config.yaml
n_layer: 12
d_model: 576
n_head: 9
n_kv_head: 9
head_dim: 64
d_mlp: 2304
vocab_size: 51376
activation: "squared_relu"
norm: "rmsnorm"
norm_place: "pre"
norm_eps: 1e-05
positions: "rope"
rope_base: 10000.0
rope_fraction: 1.0
qk_norm: true
attn_scale: 0.125
bias: "none"
tie_embeddings: false
parallel_block: false
extras: ["capped logits"]
init: "normal"
init_std_qkv: 0.0224
init_std_o: 0.0
init_std_up: 0.0224
init_std_down: 0.0
optimizer: "muon_variant"
lr: 0.023
lr_mult_o: 2.0
lr_mult_down: 2.0
beta1: 0.93
lr_head: 0.0059
warmup_steps: 38
schedule: "wsd"
decay_fraction: 1.0
decay_shape: "linear"
final_lr_fraction: 0.0
batch_tokens: 131072
seq_len: 1024
doc_mask: false
train_tokens: 619300000
steps: 4725
dataset: "wikipedia_en"
MLP neurons of a small language model. Each row is named by its layer, matrix (up: input weights; down: output weights) and neuron, and shows model dimensions 176-431. Each number is 128 + 32 x the weight over its row's rms, rounded and kept within 0 to 255. Numbers have three digits each.
After each neuron's rows, "fires after" lists the tokens most often just before its 100 highest values on Wikipedia text that the model never trained on.

L7.up1117:106125103123047120180124057133108114142143155108130160108204109162189106058096117138103187140107099171162138107123126102140128105127190127106131090151124144106111107110102125129098127147147129084157105168162134138107152165156134105103146161138083165152120088125090117193166184179102173117127136108123087185071094172119198111177129135083147124046140103101149136182119198106052153111163168102142167085111139165041105152127105128154115113109185154172160071126127097127157090139076153181129190154142155109191161134104144122149112155105138165119158051095152157093139106134160148138169123174123069128155113070138143138179140135165131156103090088077115084172160123118090138148147186116151136147105115161147197160102136133182091158125113148129125063096097184087152097172117052
L7.down1117:121062089161107091129197115085129102121143050118122088168079096127116054077052136138124172045063130121136131138135176110157115109075128131097035120155092192145149129133054110144100239176122178138144165129144112101168139136146156152119177161155124192125160118117153156124091121134102189104139120157105154136152142121148151126136139193185085120089164171109134138152074165128136105150161158146181120165152097104058107148161100126127118119119118152134150134129183137100147136154136165166123091107165143129112186121089088165125145093184171157120140087122116145144127170121114080113157154157129084123158106098146120157149130157101154092108131108122150165103103102152171132168157060145145114143149126110135141188146101172128123130088162130120118068143121154146139171160162152
fires after: " in", " the", " around", " and", " across"

L7.up231:191126133150130174110193125133155095135169116130114095114145151119111165105159123111080161119178126139169120139135125084174117150104068156163123069074136109124099151142099146096096137118124103174100101132139095125046102123131132100108101112179151150085103186111083105099095135041102179079042055138163094112088116143132157093137110159108142156115122107147161113131118135084131115144178120140164130167130132073100179109148107108136111167194115081085067140144133137170118201116107119132079148139181096104145142138154131182151154112154118141147116119061113140058107160125187121124145168138133111111091164181128087146127172130117081109086068129133158159144074136145107160113129105153124160142123123137164095074126130148089158120103139113111065113137098202079126148158132156
L7.down231:096102141067167096103149148095173136093117109116127101109152171084112133092206153132183154160102177126175137062090098172141179126120152179133114128159122106146129156149141114110103094075132165068124148166150045153114111081109150143170140121138154128120088154121137123128075122161145231130127139156104108106114129165125106113155077138216122099090117122151146120149100185110116111104120120152120136165120121114111155126154090093184108093130027076104109139079187140114069130132068111154152161182199167111151102108127122110171106115106122116118057083168161124163125186123125114162147113148124191071132195095075112201129150141159090088140091120079141161054102160165106136161129162121096101155122170134144123148170098098144098142116059128161135128124136134085157114124125102
fires after: "|", " |"

L8.up933:125114180144168132119085145162148135207154169138177131145119081061095167069190128088121066119053148114102148108060109176137139160112086145204138147149150105166136171156151136113105144152114146142142147134174173198136132167120098024157149125155110137113158124112171089094134122135116145110114128092033115124132118128169103144135155140146155116087099131135076113105133128205111152124055139105137143194171157128114156072140111182128126069102099160165141087086115102173143161112106098118165128104141139114084131154031122176140115155109143091123125066098108170022164140160149179127095187126167071113146118077193087129166148121108121125117104085149202114162119118158124120158165149165156141095082138128116125092068189142117148135139106156171131161160145115125108118147163149
L8.down933:126112149176162114126090127134131175191050124156120145102067169122211171134176062080102162123142154144112172127095113216133107102215149130173129153110158104174090150066117101124078116138103101098133081204144161121121168087124107115077119137113103202128120169162132141135096102158136110165088103081202168143099110154106144085160163153094156135179122096171092138079163100125150098099137120088067124148099134120140179109139136125097117184169137162138066127128134148157107200209138131133147122079101046129146127111135188142146147113103163138135072144071136134094139125168082095103143159071140088113135115126140137159121128162085163171047084151096113162122231181161071091103113088159133184173128127147171171155167112099069121103112147127160113138061154121101137114103157115
fires after: "\n", "-", " in", " the", " |"

L7.up1866:177135104142091116128175137157168095093102102169123158066252108164126147118134118089105164098156106107157122167176143086093108109149063111130167161156140153115109095111097125146136087076134099178139092135102148106084120116121139094136116067147094106153126111103140147197140128090116134163100097136139136055131096034130130144138117108144148121061145129148104094086160145160138108120074162122132107134145108152112081172112127120100127104104133133160097141129152131118142124075090099115146148126142091139076132125064120097128122146126099140145121159130132107147135148126134089103107113138167155134199124127156184157142192139142145107171107102125162123131095154140127104165121180074125107112177125128088095161192101119145119076088140134128102126142100124107122126125085157
L7.down1866:177086090059125130097094130121147128119143194171147156143132136125138134142141134076107177192115203115105151158106044097124084136084093126133163110172202109103155134180126105124151160174114084153140157098036150112166135099112159130110119138105115111073138164079091176153132171107132077120166108160138145060162133058167131116129076067155129106063127161066079105142129199137129141107149100135163120150116106125107147151149151161142152210128151106166132073103094117099125115147073101093141179153039094184129093138124141116103146165180073107170131140190162155144087078125138109173134137164078147096117104154196117159135116162110145114122118169102106108075161105105196135182101107097055107124137115214087127108133115113184175164116173173104140122162121071139137116156110180
fires after: " the", " in", " a", " for"

L8.up1975:137212142133136137146109137064162131078122131123122122100182142132145084149132114125136138199156098079073134154078087138136051112127121110188169121117082113126138079157141153133051191107132119104123117119157127095151133136095102134157122111188125130174143128173122100158103119109082128144139076090136140117083122116172176094190144198097240087095114152115101149116183152205146103112119113132068116131088184084154097119131134086148104108074143102107156074137120094119122128142106166191091102046104148152140139179169085165155063114124103075177173091130132077148100093138147140175133094079149121088126112116104140193142103116123131129121107164068167135124163209131142087148126135136173183122095150090192141102132157120104164160143164132106098103108095135144149168120138087
L8.down1975:186147063129142153154153092147191137123109173118130144095151160114189099143074098079108080081190206093149078155096088104137145134122164098108169146084161113082086149124115117109115168120124083163071144156133149060119187123125156143115087074175129098141137096099100171140152161156117108170172127161150114108102157110125150102172137133090134114126116123141067117125136127135086143098124009125148152169106076146078080204124158066183138158118207072106126087138066143120140078086119137110089145137153131158203111155093137103155056041147115173113146067171162156149150151100101133114128104130064122079109089115107143184156181070138168148129135099169104155079118098124136135153101144100166117115135134140084074080168175113087161122114188110152137177104084135168137121148123149
fires after: " 0", " 2", " 1", " |", " 4"

L8.up1169:121094156146148128121152070166165062186111124178118076170098147137128123091180108103136129118165189149198173090115113124136171126194120124132180130105113089138137156112070150177098106069104159116111163091104146105150120140183163124088228096121071188119117164150095098199138176125174111133117142155106121106129143130079170127110095124131080218121105135111151212131164132154144088161144134134129051135120153157104135096115094162112152208132114141104124151086153148194116127142123112125093153167054132069111090099100188123157137149107126187103143115122118160137095084106169175118110160112107053175092143158141140082089124122095113074154068075128141144155123100165150124107141114123124133138159077135136132128142168142119105104110159145100128056072132124135126103147116172
L8.down1169:128118155165130144096177094092136113120145129064164163146112088130126177090122158057145143159154141127158156109105065083141173146097096182146147039118063068080169119128151101150069102058113140090161160136128190142084165159170150150118172150119148134123142150125122165148196132124111154132094124139087139122059136083094102102056163083158051143108128192106121157117081168123116104153106108111053145105129108209153101133099126095161166126148157107144113167213126119155075147178142114131135136123132193118094084141152171144198132101090207119104112118158138149107156122119150147113143115111160094111135119117083120137109128112120148140134179145135158204142110068123128133133149130137084161087117096152095132105114192161143104139133137079138149102149097143167114116139180124
fires after: " on", " |", "On", "\n", " On", "|"

L7.up1220:134083114083065146111123113115118125156151110161157129148123184115057120110122112180154155070141125136104137084116144087114155103159142141098082099207113095194099099075050129144076186104128142085125171132076099155109079091153126179116143133134190169163128177140170146059128105129056119159099166146122125118136125134115162135127160105071147132160151135159134168107083146129110094141180165125134214169151090101091126152058068138144111130104088169144041157165121112125092124157127122169116121131091134161141136139110122150119105104132071148064098088144139153126086151194082135106159115064186113181179123122140161114096092090179141187177125112128152113150132123142155155078167124153106073112098114107130152064101149138103174141151103143098148136126122136123082186184136166
L7.down1220:092142129096100109113125059106140154075074127178078126134189176127109139107096063170093086129158088153159086119087104133127094104100108078151170171156145104134112169103070166127175113116123106152164162111103142105076108079172089127140091165104141195153158121102182146067137184073174152178139150155096123134124129069120113137130095183089155117114162099132087160014047098097170102073135136075122112109139081147065099139133140085118143181132103066096167164119139127139099112115158160070160121130150082110153109096138115095082074027185110176128163113107089158150177099177099200122151117091138163186125172159097087135154081137092111120111159130099133170149133121095109180105088103134129085136078146117156080107119078114129073126110136087097094169118153096101155134101142135
fires after: "\n", " |"

L8.up1328:175116168109114142121106132072117039095085094135160078115161115111110120108124140151139137133117176127071133183079101127074172151110103114124089136102093127158133126098043160205163198130125097083158136098100113067123111084134130086134075161122184161110139055077127081044094195098110095176127087132130103101134082163094120114126166138142133144156084129108174113076139132102139144118161179139055151072141133150116163137076108075148163102150150105206156131124169163091140135185124105135117170107143140151070157135092103133117163078062111102123074156104100120137140132090112139171076144146087114097165144111124118124173046168135145156163109144101112176160108141111115119069102123134111135165122132142168160141157112160120151144175089190102122105191105122185126100114135101
L8.down1328:167126162115133129112167168108131182079075157119126125152173117158088136134105135196145120111147096190148110149122085153128100104122175146099167188095141086141153133071097121138139124170111144100128167157076093124163159120117073107117089187158096149099084141149130093095173121112183115142184167114126144102124087182098111120107107042189143090183099118108101114181116090070129136122153108125045147162166148118121118046095110122054128102157126049074109158147139103088115094174151103115146111141149134077147072091092182117137118103077135142148142155147097155138179127086150065110125140148133128122101083088086149164131131147171113043082142102185141144116133117149169170101124025134157112135101168121172151093196079185181109125109134109101159111148110096115136137106118152
fires after: "\n", "|", "man", " 2", " 3"

L7.up1055:152159168095177178132089196075126126124092162123137098135125128170221133115172099102140145115120103152126144108114159121135079117083143092119187128116129147120186125140100096126138103100109118154126185101115164128129114052131082127164072181101098142112142176169148103129094156067123068090120115059068152132121116116133080109139126166091130067106107144149123079094060065098184191127119121158092125087089155126128120124128072141097136075176123088101143104151073124167183115151149113125150154110127084179113113146140109149119097134189062161158136124166116089102168115082132153144135115110085087144132079185129095103103081087078139127137074134115156087146080129119091175163160079148208129128137140129099172115104155116212155122126141153156112178100079132155082164147116090
L7.down1055:123084111121101140125127179132173142081097107088158090156133070097144105105110115153162115089146133129138116106146114134095085142110165152120208118110151164153166069104094060174135109120136167148164093153180113176120155187066131166126113098110145194123098132126133144179167142075107194159151201119117127119079149120149151152146174114154079115163115056134144123051126119155170141101046157132173088127131111180113121065142162110146125096093156161126123132133132171122089129147152145172153124104142116157079111084147125177155081126151101136169157108129189058178131108139149150134149105177133114066146114061098100136110137132100111153166105110148114153110127154132108152169126073089130114133167117150108053130128123175105092166123131147167140173058155084169101100122080103
fires after: "\n", "==Career==", " =="

L7.up378:130121148135119156131154134076132150092115097119132103181095087094155116125131121109108133156189106145124136109075095105184068123094101142184107105166150105151069121142117087069116201162187186149148168115089141169169130092118130205122130199131079124119154077102130153111104080112145087150114086201116087085108123140113121048112102129111153077097080101125077170051103086183130169126118131147147119133102112107134144152080127076095155160094150107103099141148151135107130148109137109142051192150124162199116090120138126116208128149126058165160116030117106103074176106114115135160127146061126100144100089097158147158187171157136083139129100097113166176138141161111137141134129104083180045094132094146143158095157116143185120154126138153148145069151129107141153137187106098
L7.down378:130105189137118120178178143140149072196052115130171086092115071157161064144138131120112122099125134140094135062136131126114092153167083080074102068104120109144129116117158080112155113146145104065106115181118157159163103098162121161118123133157098188074149056101094101142075160179172115143153131130124125089112109145116158107154112124180111158116128106069098119137138120129159193138104126127135154101115122187200136105118111094152128074168175105168097140134115134134120113179118093155092125092078125068107125161107138090048197086195125134146115163136106157114107141130110070123162118116081004201079161105144171132142137124136111160132150154147105162173161116078169107116130107095206101132182102187091072127137100100175139156127091163093152149105092118109071113138095130
fires after: " 0", " 1", " 2"

L8.up1446:119135102051106216133131148141151098101079130107102164139119142105136152123074072119076159138081128193137107087151067129154128142091149106160149108096122114160202147103145102123131120067102120142104143109099136141122082112156106075135103109096141145151166139147135149116150104151094200122162166059129131111116082099126170166077130111173083145141121126108120140095153107133156138114097144106145154187084152177098163173132064134079157129160159073078140209152156097163182089155129128157138111120100195196125169119151129067160051082075111095141180135196120139150067088149103172101161147133164127180136071160106089098151120127119152099146169166141151085073124123169151163166123123131170075136143160156144086086144171196157085092099135122182152115170148112144127076152160115
L8.down1446:104208090147101134118111119120052103138168174110117138112099124135180127140160113122201175156147118117097083140146136134106159139167078170077136110107105161131101104193164130138092136165099064059092087101105126120138153157180136176125190125116124105133132183126113242120125119149148142127149114090135129119163146123137085081127138152102143035177175062107178111142131114137102141105106109109143100143076126161151121144087076147137158120146160123115159099151188133109082121144127092099086142166194182082154159188126156109082135165132097116107159141095124115096115147133119137119150104112149065196161147124161134188104067064107119129106173101147130144089113141062133131116122115147140162104112174127155117110120135119158116129131094147142123154128192049085118116194191107
fires after: "\n"

L7.up567:157104110160107174096146099110194140089170144112173166106165069105122145110166108115081122111152136120183153103138129169105175082204124129148145166158131084099081124081134087164089156153108090142111186115113204141191108124183092122084160132124129108141065129131179097136102091108137107099137153115136132171122118107123101112184114148156099090080160142121116160105115134147078180152106083112136161099149113174144136085173183092090162129173250138155133135115096153155145119156092105115134170153094101164148087135114127181093144124146181113138210115095135096123158091161108151119159143086106112131140116112084156167153176186170066141166094141079129042079099170100165067200155130132091136086193169111171193113154172127102141114114111118137106181133143088169096122127128141
L7.down567:115170171121172094128177106149106112186037113119088134125126099163071138091144146113094176139165114103112125178174086120163091139153103076139052103126124107135129129075128087152117133166106138115068138132125094128144153100141145118117131083146119159135206167119121095138073185157081125125148114123115122176111143090127152128069149091178144133181087099165054097175147141085117102100135126133121166131176122100099130075125125182103127145094073129109144155124135106109084108177000131125132111113114099130130110134124088150153103180084125144201113132117112103136077090158092129159148149151176146130109193181153130124109110091097170112157184131187176145163080142164153132128106114104107106159136194163154117170136126127104105159139133136108090160085166152141116095138152089
fires after: "\n", " of", " for", " on"

L7.up1576:140080145119096122173103120067164156140129106136154098127133130111082106090098160112090116147163122111097180120108104111188168036140126081096101113140095099131146107126106105178122185144105084114101158149088148110114196079145166134166112161166128128124100073146087101141122115102119099142170118112150117133114142183165144122116184152136113142071136074131135138114137143163086139090136092119099122148106064139189140078076119194110168175125109121178120099102139107137139120133092147181162133160142112144110148136074177142133169172079144115142112105147132144100139122118127133118148188083153111136138131127129194128109106055096134148158053155103118152142102120125156114112192138107145118125101149146160142109084197137062154119112141137149132090128088164133131113122123173
L7.down1576:129072113145161107137096217157075160118123092129199116154119147119112070131102065135151134123159125091107168083157107151090145138129139092126127149121129104129052088135147130154096147160153115132138093118099144192175177101174156119137053124129102113156126136118117137113123179167095160172067091131159170131136126138158133104135194135155163121150104108102166091146155143112123095135165089132143135115139154108092080116123140185141155146182103123110122137176115102186102124168142124131127110082086131144085111166092115122133133133203183084117158065096113141132141096172133162126135129097174109099124116119189147150160122084079169178163110149139103135156082128193135131139149098168175061164076117116129086131215134092050111096120171112095139160100087113139111141164176113
fires after: " of", " during", " the", " for", " During", " in"

L8.up264:119078119103144086115146110116159078162162117118123144078117085139140182099134094150149094122139188173054119133107165113197134163150092199143090126122178138116101112167112150109113140142125166185111124164122092114135090169088159153158124116058163106181116163109146139140153100159151102174128151113175120095159043116061146119116160145173103157152103155110121131135151130142087147131145143094179133124133136135126137088114126074121087129146120134117141083173109162142163125164129134186041149174129117132096147103078115134129123141074093098097134114160154086140147178165122116096078187111017095106143132127076098126103171166103115154143153091169103124169072101068100133136117192105182159137100143160128151071120113124084085147179092108135120136168100104145146116050150143
L8.down264:080130121147135132137104137118080170157121176142051121132111101103114130105076104107144060109105083180129083102063131129143154122208120159080120108091065175156159142138183098063163145185131134067127135128144106101128143139145134135165069126126116108050118115099129103187163141136117095158128113112074058109165096106126098113087160151062167067118127171095070136126116142142138095119126162125173146164142127150138139086157106117155132172132148123123137151106132138154115120113143123084134138074105123069124099190086121099158151186118102152111111131104110156170183130127164090022084175182091153081164157108166136112150116119173099124148166095163105111131104102114133182119186126162094118162200143094138081147095108192121118140130118100099159149172069133133144129081109131
fires after: "\n", " has", " with"

L7.up1125:140121140121105150130118190075120119140111105180107111147175091143101156070139171141080112146152112107143162113105097132099077118149151148128128098139166098085164111149122154115107137151187114190174109122176127131133150166173100117096087136168135163101096097163150138143152156158148088128133129186127152091088148095167118135136097055127075136159091108124162107209124059161016112148148106133117124113163117162051074150108095135174119096119139109079089105088126090135078114128097098119117135088117166168097118116122068133103129127121118186156154128171134092083154095137148155099138077099133178095154171118132161090123120124129169180082153127131102115155193112105143117067092235084179122079096077148160139139154122145193138104114029113114149098170130133153146109133079083
L7.down1125:180167105154114136153148154197123130113069082226103121141139117172106188059123148132129130139199162115131142132129084179101131152112139178168109180175131150135126106074114123051142202132138111165100148142100062130126154135138113079147082134135124184101092103152120158132127108122116123127120132119137114107157119108208146124088114095183150131139091145090140153177135051104104056105096086109115148128169111115202103084164142176155147116169115159160212090175104114129178119139123117157114127209108193108070131123122055129138126141137101122093145131151145140157145136156148050078091128102117111122117198153162176113111115116094138072067139079141143080128139139160108108116116123106140103193149143099130065128107169105113159124100095129080131144149142120136151083128114117
fires after: " 0", " 100.0%", "3", " the"

L7.up1081:149078124152089112103152101087140160133117113179184112182121109093110099127160136092099153113147113142108125105095149100150116092073187131163145109154092120104134099142171160122129136118157143173138107100141159132155140089083151144109120137057090137073148144180160109116109128063110109141131130128081136117122141145163131099145165129128110148120165120183140154081085111120092089134121157122130070119198123162149156145174090090155112131079151080132176086140162140109150126163092167186116168114129104128136139168126156181116147116161127099128171131096095168166140085139158160132126065156124103122151130134140162130123124109177158122152117170116178123136057173153119054174163124135192150125079095109148167160114185124115098162134160147138141089096101153106151152113093096
L7.down1081:067168044155122139200160116096181190058154098114167117155150132094186105146076125111111130125129078194182080121151128130192157117153186201101107054132091151080139102139099143105169121142108148110103079097119144171112116078092073110132097160118140113116139116165129129116140162170130116133137137154158133202129147159113124100083103093179112109112064148187141135194075182111153073105084082112130081159153149129150101098165176128123100128126162106118117119130150145132146071147100189156095139178140121178090128142157133142143158084117127130111148086150131118172136064149137130148139163170111087152117113086108128086066156097068088151088138170134117207161084082123157167132174082165156090161125149192167151095139111138146105128110106130125130122109191136129062108081132104
fires after: "\n", " in"

L7.up537:099109127091174161119159096150111140148145188037093120129139127109145122136122137096137114094120144163110126119175104055103096165152122107084127112148128159071122117117146083123199134166146134095121090146106082091172190111134078109156113096148160174130139201119131133098073115122139108147152165125092152119145105105129155123169145163146157120126169165136158126113164099171086111107083163118082126099099191135144110129074169151105120149159123136180130151111128208132147139104112132130129158172112130154069161086166180089128149072111102064177135157078111161093132181115102149073106146104155109108067128120104116076147101121103045113128123134137110161192090092142167128098195107082071157104072080110160088144039138140110125142167114114174137105140098137116156129116179112
L7.down537:177075108157184122082095108132143132132110103099104075120197149104157149145180167153102116103133178164143159117101066161125168124063117095161123096085111119106093103149101080116137113155054145158126173147120113146164091107174140098123161134120164110126155132144153164184173158074151163098145143130146100088094165173110125146118108189135123146160163126152126143131102103143169149106078111173132081087138102123106136122143178139102116110119129165129166110133167062107052115125192142110199079200206118117097098143137094128119176108141071132098116157107104203072090128094156104151118086118163071116127104129116196123107097082153135091144113158122085160129131136148167105148138128182102125112154110182152111080109055101091120131145094181101145113131185100072128144179080140
fires after: " |", "|", " time:"

L7.up117:139130159093168093178093102147166138093178152204111117094122217175100152142115134197135163103117136181101176128134128138182122149074128142164114107160137095163124181142135126187077129128142099130154161110092110175127154135128107164091157153141118141126092128097203111154112120085132151137139090065108131079083142107086124148062204130146140116161127154148102130118198128193103123116154146162093113091163208148157119134140077093135138118139104155136111134103119145082115122143116192140102083065147113074159181052121122054105112124092136116161109105113144130176090170054145091112124139103115113163101130134107123132103116143136151142140124150153127123127115127136122121090136087141071136114138117063107188091125146176099106068155153137192090102134077144129100111161128102
L7.down117:171155113122093175091202092143166151128132118136099156106106165150164153155150142111137159088114180148112092069106120171146184097105134131149163149056092151112112168113097104169132136172093165138137094161101112131123106160121136025186137133123182172156122151173152096093089149158142157120114201152079089123098071075180089125207113124121220164169129149154109094119157152130153181103122158143038135170143105156063137172154090095138126127123147127127122158144130111097082166070159143094172158152133150085167158109109119174110122118095106131153163092123104124122094110086129124162141156122105095140116119026146043122048170129134094104112091086104131090142156147087157122140142160094114101104122174109138138107113125175111195054142079153097184108153163093188144163139122121
fires after: "\n", " 1997", " 2021"

L7.up2035:083123138083159099100094036073185141143131135168127096124174131119130171149085086163082141165095132100107115177117165083125095130080125181135186132087151158138150176130184094129114123157082105138117143054132123100058071100075091186169119066102145122120123105099145127124089088048138134126146143127148133089124114158155128090169151132162088112165142092133171177107079122132110120113125182181152183119117133120109147137136172162100163051083143068096070103104175193091177069173138144185087168144107077132127130163167151137122089125098110212103089128105158104155078102135145077159123171127137092144091076154086144109147096142083154176103142159121133115183115106101075084148108076180151098120134160077144174137122124080156152107126109148149155093102112109148167160093124129
L7.down2035:184124164130178119120121164112099126119076065168114137155103098089137189106092121119171119181090115085150185147104149120077135115162105102089168165130069104112068106115089029192126071092103099105087078090115101092148137131124111167084208121093066103141126140138123125125103119107084142150186149074150140182136096136128128147106136170150157157123103139090113137170121197046084137149133173086155130124171121095151082164113168147060094148188145162133106144161144081111128121100192143090031132122125047110152164190164086144121190093064119084169163176135099067121136086175178069130117150144120121168110124102126126110115103103180100119147093138099096127118119162117163156093128107120102043132090141209087076084153084159162129137107121158176143107205090139146127094144151141
fires after: " the", " his", "'s", " their", " "

L8.up1771:132130181110158113137150089112089046145084131107100121110100115146096126132133162084131206191171145130130139195108073113160180207081103122153120142160133101128159086132100074075117128110111126130110154133119144126109120193144120115127096123152139121111063142134117098116112093100100171148088140105096109156117108140194179150124136120152228145105081127104183174059133146087170114114104145132133126169113104126124133118136181169191065141138142115113077167058107142156137151126071135147084091120094078148120140100086150099172204093081159082134096167054144175096124109090150155121093098091110106120135108128156107103181094090132127109050153127143100146107162083120125185220114088152076103087071144145139143093077081116169120098181138139105098121113118115093140112114102120
L8.down1771:144137118000149176111092093146066136113148153116090096166177105151109169166121094108129172113133158132142098125137136116135134164189106082128167114100129076150148147137153052135164132089110154125158138111147129132144107119102128063151163090159060142091131145149099134104148076105146157089173185074127139073132107150091094141160135133174151067089108113159200122110125118098133152155145089145128107092157153135134176094174137045086183177102105137120161104160144155128145151166129109132123166131102064086116102095126102137094151145122099096098110167143141123141082113104095176135179069188108063100183104129101082169156133143150107095096084151078152178105147139174148127142185095188119146135129168190146161129063121136102090108139152112101130109132136173153121101152151118
fires after: "|", " |"

L8.up208:154095123084141135108109080181101136138177093121101161144141162125145157161091144108137135125087085116171122101161162128168152134145111108173103137152133114143125181119089214093097158153143193089090103089098156109145141137060146186180115132147128152099094088147147120154089148090163144132142095101126135099054070189126155150108116084135118102126162221151115101163142193114103119102137108174138142106161122134124135146149090081105131143156137145157116130090174134135086091162121110122102176078153147130168153103130120176132097152038113082145094097127086136146091197187125171127089158106046177149113128157180093070119130115120132139121143139117082115180076069152162163114115109142110124144126090061175140097104179111095202102095125153086095139187151105139129144130119072
L8.down208:133145123169151121141139139111087172176138123144147133186184151129089127154058079121161129056092121220120175130038162122106118177132128121127110156155068097115145159109073164146150152177125119122084105078086061125105148079065132149131122170105146099140142151099094101161116147079126133101198159072163103096191049162114163145086134114112158147151108064087120135101165134074172052151173121159160148118167133049138162167099102143111148164144092135122180138122118119074148113156132138136134081123138140157124111166111103110111154115097103129112110152081065150159063158134131143161108154114085150120167084145150116139164128109113167136096153118111146149079079110141181166129106093148111132102125125041163166116129162113136145108096156112153115118196121096114100148126123092
fires after: "\n", " Dark", "-"

L8.up961:158102128046078091130119078191115116111127145119072142061088145114106101180198117134172126155189093107096109129175155103137139135125114102192087082148130133142127122134140111129118114101182117166160172204119112124141086149129129096114152089147082185076149115135153157120155165159115175142139180104097120125122154147074117139074147124086098155095091138151131094152095174100134118174123199149134079195145092170097143167139215157142095119116130219148115178128090131096132112050142082109083138147154141133168111129099142168145089045081128148095160075170116134158143095114101168126050165142122099125152090196119186074145183129135123155069124138119083107128156108103125169163110132057129140125136127196152078122114090153102127106178156132128137128127133085183141140120173131
L8.down961:133147120107124124149123108147161100118157182110086139103146119108112151121150122129138122112180146065088105119156134108113122104135139058105125073153142115119109101109195144080120151105156131163143134179127098101113107127178143063114146118133074092098144170141181185123127114129089183150155164120108147159109197121118120165112109124112080113124119102125148139154145115147144153157137176161134118186120180121053166164058151140148130117126162172098143134161033113099052098078152062111156133124134117138133183160154142161068143152123172124077118098170085186130158085155085164098132098119112055075176121160091175073097189142116151170143035127097173143083205100150116117158098111106176176094168105244129108158145113175114128173128184138127131037139142080140166129112210144
fires after: "\n", "man", "um", "-"

L7.up1910:113118097162179117154142141147094156096155148063125131162137154140108126144096135132143192129164100094114156156153143109147120187103137127119133098116132148146096133116107099096133109159172145126134148137075113149134107113109101116153126123139182166111141152129144107096130109115081114150058144154098147110097187135102109172112146140118152099141133120130155111201120145130148114133100138081114142131144097156114167123127100139055140158088118092119074228071140116136122113158090129171126126102101193134136059050101085121106140116119138153124121143125067123098141126101125133151108123096157125096161075093118106069110117123115113140146087155116135106136107133194102197142081196159150133108119126160140085140074100152193078060118173152109058096057075193141113129154114169
L7.down1910:152105163090107129103135106138124117092121180158075127144132121123169111114094164095165130129116150183181141127051180166147133123157118153102109180074124121205132134162100106118132147095183125134163162138117166113110133177119103146140126121138127082129132160146119142155094117135163193108140154114094111115104154112162146140171114145194077118161173134129136135143114097140103026138122087090101077108039078088145087089149123168086166101076168115119038127121131080203120105081070123176187152143122136141150075115162156124084195144102134178157147167115144150130158130150113084176088119134133128114150080082166090144151143125106079088142102157126120118174162044114144123139144078136154133090098162031118173073082185117147134125131171165076134133135184194175121121108152111
fires after: " |", "|", " made", " his"

L7.up1642:135181098090118178130101126126096168119115110068124108132122124136084147065133186013093119103132119131149063103144109071130184227111083108124089134106124107120140115151128145124105147130113087141190161133099143117110098121169173074128137142113074206134121166153114092160166120140132105133173071078104106113147144116091178126089116063168023152112126118122133143141119151106133135136169110113117126152164115135030148072081165183114097171118149146132094108167086112142128125110200119122102119108089088072079138124114178139107121124087139168112140148136142106167082178156076154097136158110027083087105127113102157139078121112119064167153128131117189145127065144177139152095140110107077114103111146187143124120104088164120153158122145155137122102108104110111128120159128156
L7.down1642:016063083155164141084143163119134096146115145116090126094122173164136145121129165116145148126142095117110131115130141140041163082108143084112077139110071151150107128157179171105098125166125118110146158152071124110155162120078124158127108151157143152150143163136104131150127166102136111145121118123169165173114130056162154179141136102126205072124146096103084099115160131139189087197121043123133064148093127159103153084105088156145170188126137155117107121092106082079121155146141105128191139142138080151129132104098121079125116170142104090141105144124152109117202149121156140093137139106122091104100152166089077090113154129144163163106107167159157115150102131132132098181185139144152133081129202111134094176134063141157145157149090178112148118164088090136094104126174102
fires after: "\n", "|", " for"

L7.up1423:161116158116164140114094152118153112134140117106141134051151150095117186149110129156159155123109134113098116144234174103161195145102111116070149139175145119131159131040138102143116112164132181158147164157116087124124114077113075169141084108094113122162156130092154166074166077094136131087131108133118068076132072079135144137129153127119137096099135153135169067143180111133038095087140139154085025151086176136095090170104124106131144147153170182084087144191105170135120133156106155154100152123118146114093152146176161128114075181101121125159178062098123170166068106161124130161121139100127144170099153107103156110157142094084152152131085157179116163199116111114115070134120119134071142151102155135146194101106172171154152109061196136123089140115114092140127093132135091
L7.down1423:156124133083170182163125142128141124124159142132100122117110140097143161144188148130082141165154124162072147135092145160148140078131039131139147140109183121106102088140125142106138066094121139142191171122125137121205125120077143160109170160104099078066109131161109129085144147170135118125166138190119115169072135015162139131121122079124151132117119235154105142150145125172118179180184211161077155122138115140092129168169123102128137173116182143133176148160130104117096111080119079134099120166061141107143085122160110123125153143125087112147134090126209111114087139128156061184176105172096103138104128113203096150057120152116123086140082100133155138174135115108164115138150142178148117138101130140132126126187109128150173122140105085162167126121130153152117101103160159
fires after: "\n", "-", " the", ")"